From a checkpoint of a small transformer trained on Wikipedia.
Size: width 576, 9 heads of 64, MLP 2880 SwiGLU, 107M parameters.
Architecture: rotary positions, no biases in attention or MLP, untied embeddings.
Training: a variant of Muon for these matrices, 936M tokens.
MLP neurons of a small language model. Each row is named by its layer, matrix (gate and up: input weights; down: output weights) and neuron, and shows model dimensions 208-463. Each number is 128 + 32 x the weight over its row's rms, rounded and kept within 0 to 255. Numbers have three digits each. A neuron's up and down rows have the sign that makes its largest values positive.
Before each neuron's rows, "fires in" lists the words (lower case) most often at its 100 highest values on Wikipedia text that the model never trained on; "fires on" lists the tokens most often at its 100 highest values on Wikipedia text that the model never trained on.

fires in: "of", "and", "is", "de"
fires on: " of", " and", " is", " de"
L5.gate75:158115164204111139137107120115113110135114102166081110158107159140131122109130106165141113136172156128102161142154104074138139181097054120157152129195041143127121127107086180131147092122111141123164133133194138120134145077181129167150133115112146160117110129107119132166113123049196136145135151090163134124121128105164153120110136169111100154083185112186109128098123159146104139179123069141123105185121164072157131067072130130120100069122134150092147085156135066061179180132121124162104096137127107134158118128087175133139111122160086112166121083135090073162108128153134118149146154134155089093093150171084147094162101102104125169155097108131115095100105110124100101111139151145141090105125115171098142085099167157156142092098165174158143169143166087172166129193137095
L5.up75:103234199109155137144199122161098093121188131057145125113076118127136148153075149167148139110180130127073094121196125181114090176150125124164128140123154166098119097051115141115068129141094084121067126090143139152105136161137130146089164128101149143171162169103117149127154136177194095164152124158115129166174161181126103088144141167141097103134141138087136078085152098170092131139145066135123113077128134086159177157137135096076150104133120175097091091196162025155066133166139158113175077138129120148123160162115163152141170123111096159115161161189097144122166161159102130180135128173160121126145161194135065082174115104142159090068118178147169153125134160182161170162138124117063152156101088129052162106142145120100071159112103149129159156164150099145084071090107110
L5.down75:097129190133137189128098125141111138136130109124076148167130158083169113168082105145134106169076167155116154137136151116138154098105114168145161160102089148099116096150122095102105145137203126084156126109139170118110115145122090174120127105158099151123104111105142132115175133093118131146115113138160132162086124120122193121149123144171121197140185113142115127134109182147146143180104136114129135161090086141135082116132019154133128118123074141076127121152166100139215133103198142102108155191129116119133212139143163194178117112113127102132127022148179080145073130142120144119082108115161162123073139124145150154101128141131185138132124124102098133152153135060131169083146165150145104087151157141127124176092166138106120115156138149123094202104168119169195175129155043

fires in: "of", "with", "who", "örgryte"
fires on: " of", " with", " who", "r"
L5.gate499:111125122139105138178127187114135113150147116090075101152108194083097120139125128124204121081112089117136150140083170128108169110128134138147091154094159153128148144120097164151118155091172092151106120129133102106174141134097148100137110088134147111107132153169076162169132183122075148148097143133170169103164157102147141144111077091099147083125109121103156095085075125085064094112115071142154184167123125080143167097166161148180158135114151126155144168133127131119172109108067094143145085116100133126159161080062156129105129132165148120142091152074135079153155123072137166140070058105075139199136133153121117141200131116086141101137116136146194118076111170096089069113155220174150117109104174067086100042102171172139070090136150148099097144158109149112093089114139116
L5.up499:073126098120084141128092149163143130139122011146094171117107140165060132105122127159121130109136209112112113150071159097123161121134007147083142174124129156157118137108142145150067159088138117172149099102127127117093111111126125090031120106153162095117152086174121118144134133133132087184091153103089129096169115149159136142126125133165108074132128107131204140087114142065087103089140101156124129128140129161164086155102170089134080131048121085107116139156105089108131112153129094074128121169107105128134177061073119117144158089126091099175133149078140174099106113057154128148120123141143155093124171125125080144145131061199134118152132119150097094171055115100139164086173130181181109162099121143109163100092120140067090100117090144133103070141168170121120083138143087
L5.down499:099091133155147118116069091089090147135150115139178074175062192116127135107068107072201097126155115121082040080128123158155090133129161116156090071122145141143121157093175140138119140060081158140051126149119116143114124175113188175083111113124150149115134097159175131180105164158120132124149122124129152146122108112078077092122066148144118073127132178131107113093092110123055165129065132134144105183068092125122123112156167079162176073159168111116161169101117084142215151111130138124154113163143134132114103160200165109151185117142139153140143130150190132119203145081116122115131181095157153147099160133111158089058171125080121113184123132132141098116126118098122108139148199147120168114101138149057151132121117083125157147134151087089075103170099186083185121115121215

fires in: "of"
fires on: " of"
L5.gate31:137085142130175138133119153107157104106093109070089095140104112079107128123136139106074149140124117153098168120177124079095147148197139120167147151130116132119126093117147172163143110191199114155124081175099121157092142131140097119168097104202136079158084170190150085150104154116113110122177103134135128076114146087087092131095147102091165176140178127170047181123089134132106170197149112127087136128099140084149143120086118147095105083034092157126126073114143097115139086117151177157102169131159135146138131180123176077119199100155134153116128110106098162158097144143104116119152140154164106205128186052135072168137130095121150151217110128132206111115175165160098111092144141090043142158135093104067175090128147116144122130139145050107162088171158148145105113089130133
L5.up31:154123153121093153132141178095117165111150116130142095137087122125088106078150084171107148051134128197108093137128150145131134137118102121115118162091160167130128141057122124113125079095142078128104073150139145165137147106088146094141139148122129150097139137134127087103146081160092117107180123169153122162158118089183129051146088143115153186110082145118150178094147101160063122079140103114146118175151150134095127154155133153121078125075098084082151126128123142126133122104122121154161099120180170135074169100094128174170133155132132104131108136115137124201105091101179067144189091124111107143144088135178144142111093124128155115093150138169103156169118131161112102123161093106149088110138120105118139161132144099157198185178103149151086124120140083105166165101146111
L5.down31:145145128059134179096090156111110104125193155140125114105062124149180148113170158134083146061101127169137127178170142178094170160097151096152099184166106087129070153116124123146131082102084168124130156101113126139130123121086156141086179128165088168124118128153144114137085095087136109118131161152124160165116066128162072124141144122086089078107096100092163122151114159167139121032158106112157117159125099157161044120203100158162144110159128103113130123133126055174122157134135139077168104042106127141159118146077105158090169130071088166112149160153094130089180166144120166109066127164059201119129103123093105128165109167069141084154117165131121075175103121151165146128150176108171138104113109129124092156089087160118122121165123140133135081091121065127084097121169118

fires in: "that", "so"
fires on: " that", " so"
L5.gate2530:118156140096083155114158078128112104146099109124131174142098117133103123143097136140098133130146105075120166094107136151148132118101164160119066105070115205190136174141145167149091127146090116124100132114179150119073109133117153098096141131134143124140134138198115144158179110109130096117137147153147119110078104067155145131066102125144116042078170145106129142062108150113106086168136170087000095139102152133143176139074074105110092160131154115145168131170130100186144088165123036121121117157127089119095141155183140118125114144184063085155149104163072169134159109083139166179151130100124144072134165175136117152095115104167171150144090114054078145130067127148113143110109098090157163100081149107121164074124070125114105115164115119095139061098146100101107130116070103
L5.up2530:066104106146124155135129116107058112147123139165130126101143118085104066092061097111083072155204080144154180117187121082179149085112116147163063092112125130182166166104122172151148182159094115232104153206096194128158077140146141086127172183160117118133092109094100145162129148089122089081099096151146128175178151051083174108115083121093154077070165120127114148165133108115134074145138166144150101155136118107145157130131083159070120115134134192138188123157087124199114122117145134164105154113111099122098138145171128099173116091145151118114122105185150164159119125119137137132098154075160116083124159134168148144170126178148126175111104130194153127142140113136109130129141089161146147121116197155124143128075091088124124088118101069156121128154080095131094130126111198
L5.down2530:160067034148126158138147122103125119134109057094146109151169126204150129022094154125119151117169125151143124142073172156133142171097126136135143123163091160079144102176112120148098106149104132081125096131161152156165054113145144061139174136142136172114123090181139090137057095069159138109190094163107153125146091124159151179134131127198126147118112100140121129094097131081140112107158082108051102099138153146062164146165050081197118108115139179134083127153140121135095172148138114094129086118127120114156127084140070148097130130083124094139133120099079105149125176132103130181135092164054130168158118088135090131126104101111095193124153150132063146139146095103141132150158146119070156163135136132077093117157142090171114132074148100138156163134112144104084131128170142

fires in: "of", "from", "and", "with"
fires on: " of", " from", " and", " with"
L5.gate1014:163112112156138156127132143159089085121122056090092155120166197100161114117142128144222144110111092058092081161125109130110157065085105130154156122074124171078108111137093149129140138100115093117105139144136170164135133136079137127040095119134101122053098191100160171160120096137104113138144144132141127113159156176141199072052173140114147151121126143126111146097171124150108139192117127106170133157164157148121142111062146133141135120113098100124135133090160109084108218138093085137104117067126100135109135107149113200111103139161059137131085135116153093114089130115119098115097174114125120107144100162148124086137100135150164138136160071133119113096117083111121134137135058132141096160122104134107077112127143071083166100129139117103178104174122133133150072123108124
L5.up1014:100135121135016136155178117164106185125146104074087141146151116192117174138146124067106089111122079126099137148096165131137087125065058134090136128161123164148122158058106162105095177148123138166119115105092202112114103134133138136078126117085103170148146117128116133200066098073142126162110138102118140121152166135103082133143146118126144194052080119156106164056126141161139122077127156133119116110115126158126147147154084119146187119104117082142164086116123148177168122170155112122124112102088077142157071070122102109105183165169090106096117136119143123177178125118162150164134115156122181082096134159143141162099135130144062159109118095058177142122130177085097128150115137106095142148099187109093153082099108170136137122211100115135142177133150114164096149169165126
L5.down1014:141112170090146173112132156060156078135167145083075134148136115147168076116152103128219146091078095168195138109111097119166120127096151141124120097185139196090135045155138121137170156111106121107099133139145152100097095125117171172131070114045108067168103112115131129127130130112137092110101138118139069112182110097126141127149116169125118154147132104141110119177147117127144172079142095156125147163153146139142118166114101087140084136145116109092095134207139121099089125165108130159142108127113101115106117135094180106118161155084102062101115110110112133098117081143136156120150161061112098105147132161141055159104133140098142075145143145158144070139133174093124158084178124103134093108117080094071104111159074112125163134176154161110133100073158134026125161144112166

fires in: "of", "which", "s", "than", "following", "same"
fires on: " of", " which", "'s", " than", " following", " same"
L5.gate2653:095129082124163127129170176123087137128088127179195065167132136116119069108115106129157175108118180160162121166121088162160150098076149136159120193161113123126166086111121113137164072169150140181092067165133041095121141177128107122197149121150186126143151128177112133148150140094137130190149124161162154138188172122085108122141105102118133114123103065139088098139135096114150127095162106137141157117125074114187225142151097132056111168106128153118121127116128123095109147162132126098121113145114085176128152138042124118121169121060122112124161100147054137136104096160157068127162129159154140171132106105161109115177134132123145119132162086128151129120092156188133081163130137087149122160085160151107076162106139099200133121101197134095101104124151139121123100147116131
L5.up2653:103125166084159164150183109095097131181152186191106081108144168156156103144161096140092110120142151178111148116166049100066142101090119116123187184113091102097207076079084111129123110170132098117180159098100124064096135119118086134140084118181107146161126109185119089168095160092117137158135096145155175159180163118172126136117144103096101128122092114105165137120089117121163115147113160123093067130138088112166098117118096105116134127135091123145040124147169114108035131129146123123139104135164126118166133092129135073124134124091093192101120132116092160132121154135126135173128136176157124147171138205132078099111124117159121160141121160138190117110173175113195119107148162098160115165105139113172122167128133119127144187109108137069103087153119158095124117145183117
L5.down2653:146122119196219155158149139110167129145136092113122208177175102130119156111125136147138136136091197168083114099150116106115150163121093072139109143115145113156142130120118114169124096146153152164109128163143154054151139094166120148078050092125189156120113126119148136060091080145085128109145105113121152122137104137104089136119192066141129170128155095167166123105098156105135142153149123122128086129140131097092151176064168094172155076125185118138072093141122149147082135092165118134145107125139116154169150120106159121135134167088137120081136133149048119114092184155178171103106105090144150099176100120147055104131100111154118187126083141142134092171092125070122132137171160161103183165091082082159135148168125138177095114127095082142145058107151089129167135096090067

fires in: "from", "such", "in", "of"
fires on: " from", " such", " in", " of"
L5.gate891:113061163128187202164155097131053125143108082128123102168113128124120126112164181143094125112133093100139117109078116164103129148143152143094084183122145178132149161131077129104156115159136144133117182166064084152162111167100173163116115135113188145119104152151131139076091110154100105122175125103127133110100123099135127088140194145188085202103103187134185162148112125148089107154118117032127128093103102138173173184146168194145123154132131114172173141108133118076109156166136135068134120179146138156135091158180153131116148139128177178105165145135089029106104120168172120072174170102127176200167080120151147142162054142080110106142142142115147104128141120158134144133126099155101136116160073134083062175115148108177166134085117127157167163124095144054135102130134116
L5.up891:079090131135086134150135103089098155107112051114106150211102072075136150166147108109204136157095146112073184123103139149150131109129068158060075142112093151187178118120095153096190127137133106140151148184098080164142144098171140153087146145130117157156164140096091162156157224105125107137173090135103145088138109059156180077131081141094126108108119117116136159113124132135150074171099078143082161130154141141177177181114123163086123128139082113117134142164116139054081142097110154148118124191135094122116145129130072076123141122149046172214116091106085110148175112117176052071101127106137139109091068143106151091153073132147142086152072136086132112132091094092109134120192107152086129130191155136128148119123090129185072084097127124130092098139165090167116147077172119
L5.down891:116158106154114186106154134137130075106112129107141100111078156159098144103211180150158071068147161128184061128130124154167158148101189132088120160137141089142099143127100116156179130123164089097171129160092114213109083133110163142094117129103160095110178136146089092132139048153131144064137163171156124155133114104144129151163190147142127141152177144116124129130101138084141068141124117132151156129111124130112146120122140184148064104089152134109107174148114136113110137147152101143114092092117100074110134129153104127137116129143112146127135181135078109118096147139134097136147118140098138118116156096129129133097106110151105120150114098159071114137144095144051137127104139118154134168122123159130113154134108167110101110171094196131129137174096142168145100130109094

fires in: "from", "by", "united", "in", "of", "with"
fires on: " from", " by", " United", " in", " of", " with"
L5.gate2311:115107117124110141136110143141105140161158112143124155083127144184153158085138148171174093117075148162106134180181126172155143102142107123116156143109117112118112098115147119089134138132189093077161191176133072146088153199071156129095081105138123082081084110177144163143113117140017123197115164131127179134106109143145144159127106072110166101162102153174116151128109097139104115126112102108082148133184144099093123085086129081123130160126169090122135119170105160060138147119118153140087083087114167132165165148170175105094111170109112097116118104190211115130122147172154183122107196158115104137110070178113191138094147202136101095172124096170153116168185107153035149108184107126103133173150127143164107140128166128036126137149114067121137140110104155114143103177149121
L5.up2311:149124095133167176077122139121131130197122128184111112079144120194117084135180114112226108123079155162113143109086118140150176105080110181107205159167167173122093096126049171122141136109128112081050213155112126181133191102076142137160136093099099111083167079098071195105140084134106172132142135056159178156103101124174099154167130171145143120156119123145105188121148085095190158092172089192094078104178150107051134132094121109099138129135151120153103150080112125145126110100129144083148137126166170108117147115068124131132107147124157183131104153207178105125126083172186112142105095083105117100174133172154162160106112113111137106145146127178087102152124136139113165142143160162152080154161091127120085135144134175072080155135120111140101130129104155115142187163098124
L5.down2311:087127103132088129185122161117131167172115152094102152109103133130174094166096135160146060165148185193107170160129079102144147116106133145059163132087098131158130116162075143126141123089113094080114112112124195112116175148076162137064106138114094131082086132106145157090161100184063102091085096147093138116109142082089150169128098082108137148161086136163167088075158166152101099141150101188166158130120111160082071107142071135098110126138169089117141133162134150135102138188140144120058134165098168090058154085136090185130128181127196075140174099134126089143144146143164137128187137123106086070070170163114190155105125167095078132140181119150096106115105119066132155122142102139123128174121171170142174162120115174073130056131177105151128109062166120138153101149151090

fires in: "with", "which", "that", "according"
fires on: " with", " which", " that", " according", "According"
L5.gate2027:122134134146163075117159180094067060163133135142077059099161169088091107072051096142162149089060105135051120197140135133132145136102116140123153166139133175146162128117138151115109097140133164137124189093154157137135090123077135116056153176127118151161102123119088120142167143125134125127134085084123161091193083093112126121106123132121119110093118181145106100090111097196122107126116098137089133198119128089158128211153138096157078153111092117153072140172034110191083122175104119154162091161197140129115120141091183139141097094178110117175121116124114106091100108113106129122097141145159111175095111093143130132157168100116134094095151150100078131129142091177080133068166077121090146151102112183161099111173094174209111092129154029109145152173128144126115082111121080
L5.up2027:139104146118188155128119189105115156101135093155119160116152095079117029141081150105131176137129161219178169136095137108090162130211140119146103096143100130228148144146177119092118097116122115123110195108156161134148118128208160069147153170130148172083151089139176114176123165105111142119117131066096156108155111118136102153113103148148155134121111123156081114091159154142127084132116178129106093114068090157100114098122152124116067175130106151130168150111134172170135121137116119130144111152068082156107071186162139128166123121111149137138144170108168103048153178092104203090162082083159192145156147072131171120167173109148100119137150169107112147104134070145151110119169139115079111099145151148176162120125130144074080123121071112173099133111154193117188164166168145
L5.down2027:187084034131117168117124169188186082106081139113157167181184149068162145156134112122155161101085148151158162107190192098112113089173114109161176165114105125155146192156121116085117114146077085122149103144127140148145095088174194038164104117123092077078081107142154150114095129115160099137141205112105131124146053100101098149140140128124182108126097198143116139153131206099150186173143131172085137151144144093123085094096185162127117126152156130128140153139182133153149092099105144140091158120097119133131155171182098172124154120060192154133158098166125121101149136116124107106115083153104123174053163119140143105175080097202119080115093135135125146086125143184130165111111123077126089112121131095130112143117118137076174155107104140120141106157129162066160131125090184

fires in: "of", "into", "with", "for", "in", "see"
fires on: " of", " into", " with", "re", " for", " in"
L5.gate1783:130126135100097138160135122163103166150169112199094118192103210122185147159157146150106118138136083134107135167132113132139161045090068085102112080094153168102151126170125143136097120191097081081163120166111127079158131134103126160125040175105082141131129127155082097146094116140090216091109154132095140129099099117075124090157143098152116106100136109090153110130076178139136059203115084180134084105134148113053149113081160104115139125040137084105150091087136115072166177155154114120069100160093123135094167103147123147074127162125131168107085138134131203165163105108123131111114158129135158147122190064091134099135115161147089100135133161187168146112134176187113084089177182122093150127176141089163125132120112079163147098117160132118096154157179117136106117123159124
L5.up1783:114145099141079161153109110146102151159119170168077134096153146125089115070178111176136158095129106160096142174158066095135119144164129136137178158117172116144114119151103080135089128164119152203110165064086150117140156134147107120119152093161074111173056113124106141101068134143149130154119170178184159112130099164125176155114132145119202151203117117151084103123206153127131060108099166178179157096113112162155184133106146125134081090090159160142115091160174090125145166112150147129140096126125154156175174134150138194129092089129104107089174133136171087152119160152153120083171095141128205128114112115182148156121130133096114139073125068108061132130124091160108135122125178175110091149100085187107140151158135177076133127077128115184178150139095089154099113145117184
L5.down1783:099062148108144110060086151122177158082142146149136176090118149146109132238127148091146071172135112098133136117107149148050142087111117175052113204115132126122148153142079117110146107150127108107109120126150121157109148115106181126123160129122129123054129099180118113099181168150133165131087091117097132176102100119126126121120180140125111147132098134129093156102139148167126095104149111167131178091119125160101139128061094112209118159184148140068120091120108134211170070115102142115159125152147144117133146116107125114131137142159171095139154142122100163157075160083155188100089155109160157188141120159137102115128158214131103150136114099117141148124084144121175070174121127148097110158149136105139120134106122106082148126125126167119132133098116142078085156150098140

fires in: "other", "all", "second", "first", "more", "death"
fires on: " other", " all", " first", " second", " death"
L5.gate1542:090092163153095185048159107142088120085109093109138126154160071160089183069094171119060159106122086166142131132143138126084129110092114142168091097077153121134151139088113108124129140137127171155119137101112143146138097131157131147127134130195040176081118139101123139166170229149108203106127142150135155153069044179086118087127133150131152133095158101154135137161154222097183117185129185106045082145126175137149145154103157111167134144138153090072064148140134124137133139147148090139140183177105186071160162152138149115126141172138185089109114078132114171197100137125142106107114123164113172142133123129117118190104152144128118165111132114125096133132153161086154152161108114128142114150067169131176121103116136156159106088134095103129103155161125137157138170098115075
L5.up1542:111142143111198151073105162104144142110088147082117113126116126057144214134096100108148146112178146179078100064071219180099133159136102120107156132124187113102141174161136117178129141131121197158106107088171127128109099126065121071113124212175091133156114199137098146171132156123140095148173118147096158130098160133086124139108185122098149112141167075102104112127122167116093192110172187182096115076165170084126151189057113062147125180112153117119121094122125096165109125160094110183133104131117120058117074102095136084162160159129165099118117109116168177133128097117071125134127141110170151101073167123139159093129050113083103124171183136157124038108128176133111113129116096151163104155119154148128091139107191145160111133141200143151165133141122167068099082176122078
L5.down1542:192081220100175045144176086108113104152143163214110179123183097145129112123129116130150133193119176107096154119097104121146117117090072144105130156135145141165118156186132131152159152042130143091171125109105172108152092141107128133108119057106180106172167131153146132102183136126097178118088180169175154154074055104105135123113067126153117123111155151132131145128141133135170130099135193124073075133180164135121094176109065139152093080128096085091104176090104165099117149116125179173148153136125126090167126149123169121100160172164109133137161113161130169138129140147146159140152137113119133113094130169146120172141109136093161164180119124175139114194147136078147139156152069059132127126135189109192119156094093121098136132125093069164129121125117200142156182074117124

fires in: "that", "which", "such", "time"
fires on: " that", " which", " such", " time", " according"
L5.gate2417:152129207110203172075131168103101145196108126173108181134107187095107128148138051075134187082151138068160146146121105149148115146084172166156099150158131161132217127090105134139146102123052131110136117128124077122172119095115162123137119150124097128173109158127124088185121104110099119131123157089088169151167076120155165130148073141206135105147163148134144126095144122116129156108143072150117145102174135134142093152137100088151075139110139190104102116137125122106132149155104140166074133069120135121120127174163152109041139177103130112155096127081126123101116104149114111150085093102103106093129158140117119164170086145150110162105142075173084125091102182088120088220117193086160150077158126123133156117131095102135104128179116074131140141119144115127123089190147160
L5.up2417:104124128097122196138149153171082149158132169097157123100148140130132100127069121173142147145109160136136095149120084131146145103178116143150100117134097116156172120140111070108226065153153107123162149132124123112140112127110070189133103166099134117132075130160146131116199109095167109059112124111146094101167191146091156108146129087179125135109116087124167138084116054103100157119141094136076134184101131169117155185130126125112111067099134079142144129083133135135072156157178132125152106128144068169084127157051090133126154131129131137075118196115087128130096130119135120134119143166091105132111067069138175158125113174150160143132137089124110103133112135153154155122163093112150131161103161195095089146124161161084086125129170080142083133103136083134126109115125157
L5.down2417:145124096128080166103073139130180087113146128123100115089107117126146111119127105113131119066126117123125167111158142128145097132114108127159114135179143113101131112134129131094124056109172125135078117114129077146156124176116152034108111073129130139086148151094056122147040134126103173042067119122111131114124128108125110117118090203180121079160065070120070105167081175120082144124111115098184180110150104117031089145138108172123126129130120131106113090114099099165084152105135153055158143141145127120130095097146084150118109085089135138095180107147082120169140161140130174150082145095139166145144130114092124157164131062142085185150063110105104107117098170143101132136158187131116086149152094055120098131107151112169169176147087158104141142154133126117124137096150121

fires in: "of", "to"
fires on: " of", " to", " v"
L5.gate1607:135123062122156145129131152148083096144166097087078119135153067112121101140121149112098133155162144115134145140081085132089153134090117090167218201120098088130126111093135113133162123206111135134187138085096100112054117170111151210101114131157148130125131129109145141135085093149142112146154166075136100152070119121127144125053050136109088118178179172145083092172199156152116086168119083094089153103160156078183139113158146106080066115105140117066124151165105147135126125169118085108155136157153097152117066154113164191181172157103134153126128104122101157100137101121167109149095095156159143159107120160174137147081102143163171153121089060126136132119181140149078089140098162109121127125166120107159084141138093081105117121098115134132131117107215131111172136150118084
L5.up1607:138134165116082063138123068127085140088138159147147114095089123146129092106135123162130127114128112149152095172132115117168086063096152119085141132120034133146138094096072119063125104120083165077118122174078115100123135184106142116097170130142131104089117076101145115166157079114080070069170138067153119160113079105133087106074139140100099177123136084130158099150138107127094150089165147197127092114207126127122125124103135134116083108126118084140086203084111112141109149129144119156106137112169124163142133155074129141173125139136142154141110105087118128126099124159142154122164133148089154110111140150147116214075147151136066070150106159192091082104117130130115113113129102134146122155195097137160141138213126116118181083089169157151135125152142145135144127136161109
L5.down1607:148116130145115216090118119102064138147074126182124131170109109127134132126130111129104101112125131131113075103099120067137117110111129211165174103098058092124135136122113204129088081114218139108136131080134116140140178163071111144145090139071093107087118069163113141103072043094136093053047096117124102108082167087125139142106130100165114167178163114040144168147125168135141124120178094138125102089134098167117082135125106144081134145129105118147133144112110070143088138082082127154197132162110159138171159072106111108096129109141121172088135159105130096080127220149171093117125106172163131117115103111097116111147108139169106139104155135170154110149135102119085151173097124112138165097117140126114130127062113133137156113116095130051172148102118158144117147166183133

fires in: "and"
fires on: " and"
L5.gate1638:063109135148120156155073080162121179093122101131065204080136101100108148159064123130180084149087129140153128115110112111183133144128151152115184150172128138139086171137134116161135086127114116168147069172165136064130133115101123150108133191115147170138119186066133065106089157100105172128128116089124141165150166171132119154166115113110147148158103164172161145161134130169090078140101078119121108139090144099135170094109123147138170102199119111108086095177154139076115145105085159136150130117173134125145146086137073128144114143111043132133156072121129093110163108116140104121159154184093043092148181135149144137100118067076116091131100129051058124202078100162141069188116091182117192123147137120129095167090095126109111203097174138090146178127155111181138083102129138
L5.up1638:125149128131152122112116165157130167123180078184107119116126101138168119136118083085159143168132190117186093125131173111112123164145139093147157167110160161100063129133134077096077129148122147148122075159117129138122091105115129040185102164059136209114134213140062133078135153117109143154146087179140143127113166104169163101162119176155122157107163122134143114117160145076093148073078144068166099127144137079081139074147132131175159132204076103113140129147163180082080130140115185159183162098092059169119141123152141164179154111070136123133118157166110124103145085127113154112171150121087121106083174124072116194152099139152151124131124141144109210118077101133158130091166141100103104159142181149156086133109135126100105144115156174092175104138140136074165130101137103
L5.down1638:119094149104124149187150096148153084097141137133139137105188097143093141100160135166153136138142129142076099105107034127144104068126176169077125147151076242120172188142138077118126160164170145146115165102139101136135125133108131169114095094109108112160115134118151122163079156142095159141101113107118118146148140104093070147133120084071155147185114161116174137110084160130135143153123116122114076213132119125213170125173162133108122121139111147103127105116135171128104159158072121129072051181155169127127189141142129148142161136159110159169105134113206155176144141141141144115152165171154095118143137146233148068012145142142103070117167139133178151203099173154068152196095145149139162167085176111135073117071112134138136142180154160114108127114128128121072126076119106

fires in: "the", "such", "other", "all", "many"
fires on: " the", " such", " other", " all", " many"
L5.gate1048:103058117125106114141086103100127136138172148096078138105120122134078100123111077122144178133108120106147122108153153114165120135165151112166051104085072131171063131152154072097119170167192105116118156162143178115093152104112132112189123154152094149119126140112140139145179230117122134089177163100122173180132097126117162135110128112222125091143133150117168079163135146159146089089110146108136088175150118140106159142119129121201164202082120162142129118059093171143128154141114105168112187085110101078102143166083130155148097065102107107142123070076083183107113122147165128123149114066172089132181144142135185144116098154141123150154110074186172166131046142074139101127066121172088094163114127125101112085093132187179166169168129090079141133124128133122105127104076156
L5.up1048:158095100138149089129154100081144162131127087146135168131143110150136129144123101129126172161136121144161142084122109104128114105136106169119116107075157181138144142195131078149112152102120163182016165169128110146111087129076137133167110096125128148145141089146146159162190174117123122140109166149114151124169021174127153141107155108130103151112180113104146145200105130079164072133152177130156192063096160170183129132095179153072155202172131065158107107111171118111121200187165160164146101113206051111115169128079143106163060073156107149166116087123105121074202112108186160142145112157134163140163154122086129102153093111103135168134099091190100143124116151124100105142111145148136102131162136146095105096147070107184158137167141149104144104122127119116105059086118060
L5.down1048:067099130148162133091051144134100119129139131126102106120090118144131161115098118145148168176113092198125173140104107137167166200111099117116135182140106125130143169127131151111139177124122099095119129167195083110081117145081139131160071189133137146137125089192149137137148127164156123130167172121104081154124151145089145107142084081209110103166192103126126064148122105134106127163101126154127099179151120097090153151103109109124153062115157181122144120127112139122121114149103062164077128183172141129117125126108156102139171105112204129163113122119054166163114097192157108130119140109105208165096065126093130123156102134189082184152127113075151146148110100059159068131106142140124116118095119139122081131115135160113101074147153091099076145217115112085126138192094169

fires in: "and", "or"
fires on: " and", " or"
L5.gate961:135096073140090125134074164117110104158122126176073172130118162157110161113125110130151145135144146113165149149110100128127088138143172100118086135136106177143124156147116185091131088123143093160145078118137151090075132069117148147131096111093116117122087163159117103166132143119106126067106144157069169110133108127082154159108134149129134118144166105162189143165136150124155103112094073053134087128106167168191133111114104093164126131130131138138081116113086117130146148152133193100079170095118156154129152124133148104140166142181138090114101111107072143106072100094103184084121167090126086122123136186095137091161127123148135135133164132119124096139143172108190138149147124138099206115091159171155149112084071174149160137122092165072162127192114150130152093084132124
L5.up961:098087141156119125095093144083177138112136089158108138126166103111075089101087096086154141159089149139142134099121077101170113159112129109099129128102168114052137157149103176076105107118097104152153082127095122121072097145097126074177148147129136108155171159097092168100075158133159146113118103148103121159184127126141165146137121141145116082096106142098148107161168110090075121095146117029119141137112150167121083087171148165199149144159164121162134086107073102131105147094173140150119179058150098142144126157113134085159186132161113124127082127123145152088119096089178158094111099207093084137112153150126096105076087148151114138131114146053130133133106126111153092201130149136102165105153205168143151079102133147117139151145136111100126112118099158090144073149098096
L5.down961:119049088138161189200116126134105101104139127112105139119178127146148113147191135131107128111149173150138079089112145118103145080088139161155195149106106168060120099126109061142135137086195127130076073158121096071114121212146104171166121095104045124125173118127150102116110171141134136114083182110147146077141133135148069156141164100107123152177156113126132116148082114135160107105088094189123169170123087147196140121115088150128134079166087070176113117135086129114119141133141135098095177109164154110157080110135130178169097135173169149190111114052121070217132122079086117099134096142157138113141122131168108129068110085171160069099147142092130048096114136161084137152078067128137142108146064067107098150059156130161115138181102129149165107084126102154112104090170129